config = dict(
    init='normal',
    init_std_o=0.0273,
    lr_mult_o=0.875,
)
MLP neurons of a small language model. Each row is named by its layer, matrix (down: output weights) and neuron, and shows model dimensions 160-287. Each number is 500 + 25 x the weight over its row's rms, rounded and kept within 0 to 999. Numbers have three digits each.
After each neuron's rows, "fires before" lists the tokens most often just after its 100 highest values on Wikipedia text that the model never trained on.

L11.down998:477503481546510500504518500469475496491440490523473497538545493522509489461505488521456474520484478482507513531479507523512509509510474500529460515498495502530512503517528514480469468560549467477482498510556548427468519527492515521526504555494505517480522559519503529482527514477483493512458488468458498522479499506477500526518471478503493492474504528503475491488497515492502510480498
fires before: " ", "8", "7", "6", "9"

L9.down267:537553464510516512459487507532533452519464483504502513461536579545488530497510470481523517519516483514516547484472488500482450476484465473545505489514502456536499554530504505459481539475486509477481503506502455512503517514512519496475551516487472501486541470480458535524516514551490527507508478501490521481500511486512505503519511493485499527485471544492466475480506498510507459508474
fires before: "1", "2", "0", "3"

L11.down93:471533507474483468460528458521479514521487512500510519518506482472497526501533459507528496499502518505459574487491495496506499516495555477490507467518548522502522497522495501511501492519493498480527485509485540529540501539460493522541526502500466476495529516522490515479494518486493522504498494508472517508492478441524514538503512483510548522449524494479480551532504480499535565514523
fires before: "5", "4", "6", "8"

L11.down712:501539537522490513513505471530492467544501512479499546494472535512474500526519500495514518485518504482524506480499476468522514466482539505531468537453525512522567519504507500535499463463531528541470490475474498525550473479481506494466519523506500510533516493518477468461539514518466514486475499469476532465509488527505549490507521511471503496462489484517503502490496538503483501526531
fires before: "5", "9", "4", "}", "8", " "

L11.down993:507530479504477493543481502517463498511522515543524561478512490545463482558487496493480500528493544484489510498482489502528582474457508509486510503465491507485512484542499522484535508553528476473500463509482492500520509529457493505445477520535528522530501486461488553474518523499573502519499529500483494493477472514514480514496532487506487446514507525489517472476473495534540483530472
fires before: "1"

L11.down889:500490496495463468562523510541463495489529487460492496453554522521481508498498507476494485512475519462505495517502461469514489519472531530462469493497503507494535526520482533487554533507498529492527479511508513521457495483555521486485485499545503515514478472518487520529507466492464489520474501510512532571520456499485487516506515490459490477475520446489514507493479502487485473474491
fires before: " with", " in", " to", " on", " by"

L3.down21:521503494521509519478536428486498493485465523488531493512478500486478474563528522528509441481519528516480471546509504502467504484504510490508559473482487465518461524504500475544489491494531470514505468522520477493512467487478464476476513517502457516485462476498477516523542476533568452519536489579517501516514504533503483547441514474489494449523537492509500495500485501487486473508500
fires before: " |", " |\n", " ("

L9.down163:483540454482476470549481487490527497510444512549485533501534492482513510482509504516514491519506459508488455527546484539441459525525463534532512485499510557499526499537495477522494466467503522497456484506484511462526466520504480511540501542483482511531483462512505482494504494491489478452510524492564506452522496515514495501515512523503532558503497497523497480495449527532501506484479
fires before: "9", "0", "8", "1", "6"

L10.down459:484501496549522473500501531507494500495505433491527510550521482497481503498477516515496453505503511520517482508491493514465497442484544482482521481528477475506556502518525540502448498546472473522490498512512464475496524458523470480462470516476529497499513505496561500518457516504466473521484484475526520517510504512507490501513504496503493546511559488502477521523485520551496528487467
fires before: ",", " |", "1", "8", " that"

L11.down1256:501487535492478489496564498456471496474472467484513510502493436491532491531534568499447478540501443505511532500503538537496485464502484512535518508467497526478535559506496524508506492524496511525519483479472543496522510517528501512450508505467481507482490510456475531510515510488507511538542495499494527512487471541496509496522483503488561473468494533502506496492518494479549515500539
fires before: "1", "0", "4", "6", "7", "3"

L11.down891:540541500469499476501530524471524526533501465491503502504469496456551504470508490487537478472502474501494499558518475461498508478517477514475490477516473471465425531502496544525540510439480525474494516481516465508532491459477503514487451483486491488526513461492523520504510488505525472537493504470527514499494477538510485484472564473468513492495492540538530509507537503520495516487524
fires before: "0", "1", "2"

L11.down854:524468463513532569488519473497522501494522500507517445444512516471513486523533516539483498494496490451529512497519470500529467505499517503461491517500453485496533515486498519491446526490531491446553512512493509499495481501553508444462466482472462492482469484487509509478488491523456475508536495490477513490538437493537504516493453488497505474489472506493491512498431513503515498523512
fires before: "-", ");", "|"

L11.down966:530483488495521492529503534488574467493513469489465495507498491478495486522512507487512437529487473471456472478514553501467530479503511479512433503522502536483481533533484501485508446486480494479522493473506541476493506491537511498474504525498494490479479518531478468518558490502519476526481460485501518479566514457493493521456490485474524572482526503506509527520485462493493510511499
fires before: "|", "0", "|---|---|---|\n", "|---|---|\n"

L11.down137:491474543511540498482469524545486488540534477536485512475465489491491499460530526480515531476491521495506496500513466477501500453512476503488423481555499510494505502474506507557515504503471457472485479530511469511474502492522490511505494517513510478502501523483521512470494575494482500496478455492478515501482529474523508475470502486522495500494526502513550500508470514488467507516487
fires before: "0", ",", "5", ".", "1"

L9.down145:518520523469483507505512468520452483552512498509465482521515511486527481455486466463507484493493514497512501481495492503457490507489459484514526479540473489486506471493498490518496549511513496562479523482505488508552491460512485466527488483468496514482550521473545466485468508509492484531461500507506481446437497530481462503485515455524468496499534495484499564464482531507531517515511
fires before: "1", "0", "8", "6", "2", "9"

L11.down1192:487466489520516487540481484488501509489492492494509523500530510504489519479465505512489461523570516478507472521506492496482480497512518507555503500505480481509528509545491530513526492483515482495489513500506464513494486503482470533538504489522500523518558486506489531485492479460495486516470530527474512495502478482519519468487474523514477500493528535472490507475553527532457497520478
fires before: " ", " /", "6", "5", " number"

L11.down736:487462528476493480528467503509475532467513493493484516530486527467523491487527508507482505497518524554511469560489499508500552502513507501502479553484488472534574510452516498506492483458478507489454486495475504526470505482508466502480477491457555483498523518517509502536525498521503476450497483504504488477534519505457514499522559475511524529539521496472507505492476515508507510508497
fires before: "1", "2", "0", "3", "7"

L9.down385:501505483494474486518477502504502509482492500487529482518458496497477429496493502545459524505447540474484526467501519510521506478551467488484502506492520521523511478489474503481478502509485547503504504535535473467483487484540504468527524515487513482474504541478471497454471524511461531499489509523515497511504460531449486531499531540457531480496506494487492523468515476525520502497480
fires before: " ", ")", ".", " was", "7", " no"

L11.down433:491479516515531486474529425517499461463537514480516513487527470505481512499533489516506517493547484456446495484519518549526478532513479460516488522471455492500488514496492517492507507448437493524517502441514497543490504560487491483443468470494520473494526493503466491508508535488537544495513450516480474510497519503485506497499504493498469515492500484564544441523513500497496523490504
fires before: "0"

L10.down284:503486473518493509519519487460487426505497534490505497494479512507510548527511463513470511497460475430463481521482468503498484548475492499485494475489507515518487491475518507497448469498548492488522490510509510499510473503538496502538502501497488454538525540501507482522439508512526499516530481515479526531490493430447469458503523509490474510511523488474508499522492520496466537540555
fires before: ".", " ", " |", " −"

L10.down630:501502536502514480505507528505512457514466482488527463514492480541487510508468517522498496488516487495496524502526502515475467520513500507528509481465470494484458472481457491516524518510472526467473530493465477472484465468529528484539472484490479479457476473527517544523505503518510487505464533490465493511441471502496476483540528472450483475506498512512550491547484489539516496502508
fires before: "4", "3", "5", "atta", "well"

L11.down1267:487500466476511496501504507495526491489530512485463483495540518456468499536507461540492477521485537514473505479490465457431483528517477472504508484489465488483472472445498478556473485472512523482502497496536447506462478481477493513512521539533514557460503483516545511502459517504506496526533512502485497464530509478492460462477438498536510474488494479483489496487459494493509534506472
fires before: "0", "4", "9", "ute"

L11.down1229:518518451512551504551516501512509441511537486499489499490479519524487514517512512476502461487482493524471506491477523515505513488453487485454484476523503515521486528506487510494540510509520518496551486462486542504487481521519518577483514472525514484477490520501563488490517507430472502471481464489480469469511516501484487485516484551486459504507497520505563518546460511507509464512524
fires before: "4", " |", "9", "3", "6", "8"

L10.down479:501513509462495506495530520511514481476495493529491506479544522471492511506497462498565473475490531497537493470497476492471527511476487502527498519515496507515517472554508477471512513529506470500487484525506530493443541506503498490518562527497508513501536499461478519516447495501494462525491502445525502506529520467489486456465509565484468492455516502520488474497496482500526533473536
fires before: "1", "0", "2", "|"

L10.down1029:513503499543451509527481473448496515541519494504492462495508489470509511490499483562490503531500500560511496474511464474510502494511531491467538536472498497494517512510478548489506442479511527458497510504488533459516506495464502499497481499450517509443516526438510459513542501542470489487471503555486523504490519505490478511524480473542500494511542508489519521519484489487518507513536
fires before: "5", "1", "4", "0", "6", "l"

L7.down84:515489533473461502502477521506505462477526480525488486537538506447515538514518485493495535446480486513518479490551508515481503536539523492500536488484475506520470447514476483496501449471514493531489508512471485551509549508539481435509517450461490505501517510506495489499532521534503519506518510502530483534493500500464479483512543507475526500501494496472489509544489495493515473487502
fires before: "1", "2", "0", "3", "5"

L11.down725:500499521519512545492525510519526490468482478505491468512479467479481543540479536489491505481501518464511502519475453552528520465524471489532454499496528475529512518522527482491460539523509521466516520453468476495543485525491467530453485481503548511491478492461509513526472548492457472499526521516479494473487513485501505447485485473478477515478472462496504479489473493536522510476525
fires before: "7", "8", "3", "2", "6"

L7.down51:452504496495470511531498478471472480506489444496487489466507519477488492499556520521458480477495464484545487516486507480531554475510470517530501514503469504491534532537505455571525477526469506455515526492501481490476546491524485483459506508484486502492484490482454534541482466500541470539502516510472489457498536457525538502509475470532523504473515500556534518502500471466524472538541
fires before: " ", "ide", "b"

L11.down1279:520464478475499472538470473527487489478489480503493472500525503497504490547462524473522484552495514475491531544482488452554470525460533479552507517456514554533484510528545505523507493520473505490489494518486467488533501492504508507532505532477488484490462510462490484549489500507552517479499491449547490499514532534500488467502477532505494498541493507511492488515497492497512513521492
fires before: "|", "-"

L7.down260:480510507492490517494484477528548513512480450530498483528496518492533507511506497495508478489520544516501517489492493515510530517522502504459532478479520503502489496478442487498517506526482507513486517458493508477469548502513513513484516504551493522523480515448528471475475492520519468433461510488507518482508497503483512520502510490453507485539546497517505512508528552479481487493477
fires before: " ", ",", "0"

L7.down469:485476493546510486526527467506494494514534463508504471427541465515496532451480503518497478485517509508523521506503444513480444469506485481502466504516524512470483460488475504505452523495527473506456491519520488483540504485493477503510510474521485464502479494506493560518524482507526528483521503460490538527493495529466493502540471496446533521512465502484536498518483478475527481522489
fires before: " |", ")", " ", ";", "0"

L11.down323:504504501494479530498465474505517473490495456535464490500477505472467495473533504473489540500505478478489471523543462493489514522504467486484529499561517498511482502504489508531499529505516493535523499470482491463509517521477468512546464543500507467508479475503525531489510467497504554518532511484565503506525520522468535472502524544485476472519487463475497530483487477503468467478523
fires before: "==\n", "\n", "-", "===\n", ")\n", "\n\n"

L10.down136:510465536480493510471523461490485553494480485516506486529518487498501493481498455472497490481470516491500493507510555505510469528502516468509526486528446445541472488536551495549493492465487491493467474521479494467521515517519570522531493508508529520542478476543518493506491498536493493498469517482500510559489503528482489484467512496527532540533524512546490517469477536522524516501487
fires before: "9", " of", " |", " |\n"

L10.down1094:453520498510505492511505525517452529488490482503497479491493512544535529491526489480500497503477554517451473535463458463520521489477477522481500512513457455493493512543506520485519496519496470518502473532506488535490528553453499513541492553500471532541476492523513533473491505463450468504519493503511519478468526533525496550522508490477517520503506546455496536492478506499499506517474
fires before: "1", "2"

L10.down501:462482493537516518537523535492477465493486511493572513549437478466492483482523529471493496495504522510491548527479527511477477500551507537544486497486507489501505456483480465540474499497492491446502478505452519488460540540487493513463495492508529493552463466506464500473474541499556525517509461457464473503506533490543478493533511496492515487485522498523484520512525518469475516514503
fires before: " ", " –", ",", "enia"

L10.down713:486488464523449513522480495508553483504539547530523501513507509531488517480514515486472460485542509483520480499520488498510471487516474536472525461520485484486524517491496477494516485530486526546476451499540474471511512505422471544484505494508477510469518508511518519531519511496520481497541465502490572492460504495504484516552465471501507490450468528462508493461511496526543486487487
fires before: "1", "2", "3", "5", "6", "7"

L11.down1120:527481536496522490509497467568517517497515525505511481471505497491452489494471508479489525540505511501536529470514469470534475476540478488535509501505511504500515512486512473517539429521548535478482507511522528530480481496466485452484458526468457482474461472478508521482520515484485493517484493499522560465507525488515492467528515531487509492462509495506530548525471490490454488495489
fires before: "7", "8", "ls", "6"

L11.down116:517520525512459504514510435500501485435487518506464473511523464521521496513510521527490546508508534507522527468461464481551535496480493465516517457527448516472538481506465492483505489488501494495462468505491463495525485509512495477470495478466482488527501520480520515501458484485509538435529489489503519506526467493531534487522519546467494545531513501524505469495510530531504479491522
fires before: "|", "=", "The", "\n"

L10.down296:510442498489511532534494494512509460493537479505488484531511502510458486528491541540512504515490490500464490495507522441509493526528465497484491524499474476516455504475503496505478497489491545500444506528471500462472462458501472472514524470479512543488491518500542503501467537498486494541477478497487497534465459553493518508463504530507484506489553552501442522506523497455506471520496
fires before: "9", "0"

L11.down304:465490488481494449498503493480534486490533461494444488489483498479521547473485514539486487513539517486511459495486478517500487523503468472547570508484493501537449487516500480494479540518536519471534511473481535525502468499507491522528491498471509499479486537536473468537512500509490503514473508550527470500495537479465483466501486483442517515483503520455475506520498550540508510519475
fires before: "7", "8", "l", "9", "ik"

L10.down867:525507518486484477487496524458510528488507499483540450499490480503496496519487483481557473521454551474541513472500520481469507521506508475554486462510527498513533506569493516464541488495535454463492531463522488502527499482492491493514521445499511523469535466512469488505469446530532536472532513483506481458565482548496484454491526509499481471521504509470501493498487525521474491480494
fires before: "1", "6", "7", "9", "8", "0"

L10.down1150:467510508484515526488515492505480500499515530534491484515515507549504521441504517500480506499484526523454460452507491486478510530487492446514460486475510483521521538479477497486483473473510493496471487471490499500536492468501541523500531538516491522527541495544475465553498484460532523481494519508486477569501453498468481481480558507476534511509522429472492525497487494514521527514520
fires before: "0"

L11.down899:481475511457485498497507524525505482534514547504499520535470481476551447492454494505536504511492522513497495522476537517473527455524532518545498481510469488511489524499477523530510487495474488484468501501521534508510484535449516512492499491492479513506522515508504487490500506485522474462507503509526508489520521511540552512459504506522522512468505503508493478462529476536488511500468
fires before: "9", "8", "4"

L10.down1033:517538484501506494449485510525508525500524471521498525492525520447487487495505486505507503524499566520496497484490502516463475476479486511518482451522547484523520527528493475490525506503514472492505493500487498512469496462552471548515492548476481529523484545465495489509500471525522509515522461473520525496488504513501492535545467488481492508544541480517481523537496502500507473505468
fires before: " |", ",", "\n", ";"

L9.down960:513492542489490489504459513492516493545485483532492503499491483492475517507478538504545484485482520509477491511493497519500484474501516486535466505486553494524535513567498550490546550506490552513460492491503501495465501513476532525517515527490435477489495521497441499479514493477508451498491515513504541500469555524431526529494500536470485494489540471480475505528509546519507505487464
fires before: "9", "0", "8", "2", "–"

L9.down202:478555451497514475496488484501494492460517502453491481458504514474485490445525508511491517490519537499509446452505522472582473544483488517505506483481464520526509511479486521507531488460532498496531502494526552548494524509500515524479502534515507483523527529481491486488452478528491447475491509501460495478511498497485550489511540490556468498489510528475505507542504536492548515486553
fires before: " ", " of", " var", " and", " is"

L10.down233:508494514525479505540471541546515504503502459497476446503474508519520498480475469503449469505518495510485481458462474451520510477548496511510484491521493538502525486515476515467533521515538515453496521466448527494508466490476495519520492521504547503513525507482499515506473515516558510518544487522537501470476489522476460437523527525497446463484481505515515478479480535496492518527521
fires before: " ", " a", "9"

L11.down415:479509475471453490535537511465490481513517478476497501511481539504458545521493515510495546478502494464532502482552529492459474504548534465536498531521523518498502506498526556474501505494486534519477525490502487508473504479446511511493464503460517514476518519483514498487505534477480489507496530528529457495520512504506484495484514506542473544461487528528520490502523520508468490482467
fires before: "9", "8", ".", "5", "7", "3"

L11.down1248:511475441506478483520482494478516494465518510505548493530528517467557501489516501500490480531481544475494495485511558510514492529505447477477517519488546512492557534508529503541511558491532480513527499518487483512487522471551494544488508530533475516487518473505483505529488504528529493485493507497455515506489528509494472491495520471536513495472478501522490488514521502511540483505511
fires before: " ", "-", "0"

L10.down323:568502516495521515521546480510511508515514532554498509448469515479498471504475516508450496511530542485516514452501505433533493457551493506487496473483550535497495475514509466506471456491492503527499481516495505508501532537488513501478488507530473500524476493480540491520499488509498493503481523492525503540473484517506460470489453524464493496509543483530530551503489532527503491519491
fires before: "1", "9"

L10.down748:540470479478467488494518517544534515518528489513530481508502508481420486470514481493490451467464540501545490497519498527541471484495481511505542530563540466485514507490487497487528537477505506514506528509492514487533455489488462506516488490488525485496538478505477510455484485506475527508447516459469472501511446522487513523446484491513532508459493479513474465527478511523547512489550
fires before: "4", "5", "3", "8", "6", "7"

L9.down120:476514460447486488496467510502500500483502482487511496509533504493484491469521463512520512477477504499470468448498486530547458518472514570519506502497513508520476570503506480501549485471550568556504501477475491483501448507493487508544500487505530498495499494521474531489489492420476516449480505518509483482482503461525457496525449482499504498546512448440517504507559502457466523533477
fires before: "0", "1", "9"

L3.down42:475470537482550525502508502490493512528481518480491519493471507488527482537513481488493517498472481523432487457493453501566500483518534473514505505528559526498476498498495512492452487500493529521509507475541506484502526506487498478504478480546456515491529475491486483501483493523505504498535524469541537471501460512492527517498490501526487472500516515502443528492539501504512467450454
fires before: "0", "1"

L7.down132:498489492486470455531485519488557469476509494530532449475496533458515535504490545508509469472524497487512480496512492538482468484538455515510461520477484514491526568522523494470491526503487505519507510476548507525485509500452514525509480489531450529520467519531516530497485494508509510488567498520501514519508510486497498470529482503482490445461485501503474513473525510520502529508520
fires before: " ", " of", "==\n"

L10.down823:487491482494479488487512479454468474516535491517504517487494499505518520452471505505470518507523513531516484544492497496489481490517436497445472535531544483476496492492507507528449477526516501520516537529454477444534522522569507492531520515467455505525527479476518503468517571466521516533501517506491485482512542483478499513510494493540509499481503542469514484494495534524485496522535
fires before: " ", "-", "enia", ","

L11.down451:504456473465525512475519514547539479544478502493509449534481513476493540508464488502484459483497516485509485551544461523540506495509445497532495446451480480515459542500475475502492552486478475493511522451534484510498453490434468496499460486498478520482456526499520513521519490507495497498504482523514464478492468486468522480482526472490532533518517501519546488497495545505513489517536
fires before: "2", "3"

L11.down1071:490486474461493500530491535520488482517537477536470498520491505494462507512459500472513522494516572471491491514501489506508524488460464496507480503490453539493472517498507515438500505463524493475501513453513492495515529513530521504540448518481472510552546525554514525482514537483503466526489465531469458483492523511513539501513495488520519497501462521481493477497515489503553509486458
fires before: "1", "2", " var"

L3.down822:501514512477447506543468471484512547503500444489471485521518500481493512523508516499478480456489527506477517510488509458539439508551509495496528473518495429497499539517497444512535492522518506515504495461511517524529452508483526523484515496493491501487458513518488494462496473503533548452508514491529501470446518484523465503502501499497484523463513510514490495511463509499556500489487
fires before: " ", " (", ".", ","

L7.down888:521516547522527496507524485464508528473461471517495506487491524548495533469484496510507479512478502503500528481467518442510490462452516494497486480529457452468512535509510480505493490468511530492492469503524513478518484515522467493573531516511493501503470501479520466479506487474497508475509528530463515527513499505513507511498524529548471535446510508494472528506476538492484509456493
fires before: " ", "-", " −", "1"

L9.down1247:503489509510532519484512477500535510462500486490504504474539477499506510463528532530500515471483513477487443449520505472510487514494501491472503515497472508510481544508504524518506470467466466489501514495459521503441492485496495540534495536518534488496514511517497535534529504499509492536506515571455550501488479508495541508493491537511496493486523505495518508553487462518509497528460
fires before: " ", "ator", " (", "ation", " career"

L9.down1277:559475496469474465543479520486513497502525509506499499490496582475488506500531490452497483527515509498480510482482484492466503522524511503496498540432548448489469492500505447502485462485493466507450482479472476497478483493471535483512525525490480499448437459538476515512507517472491483462457513532521491495485521517443504483550512522454486481509498508512457500495519504460525517507527
fires before: " ", "):", "1", "born", ":"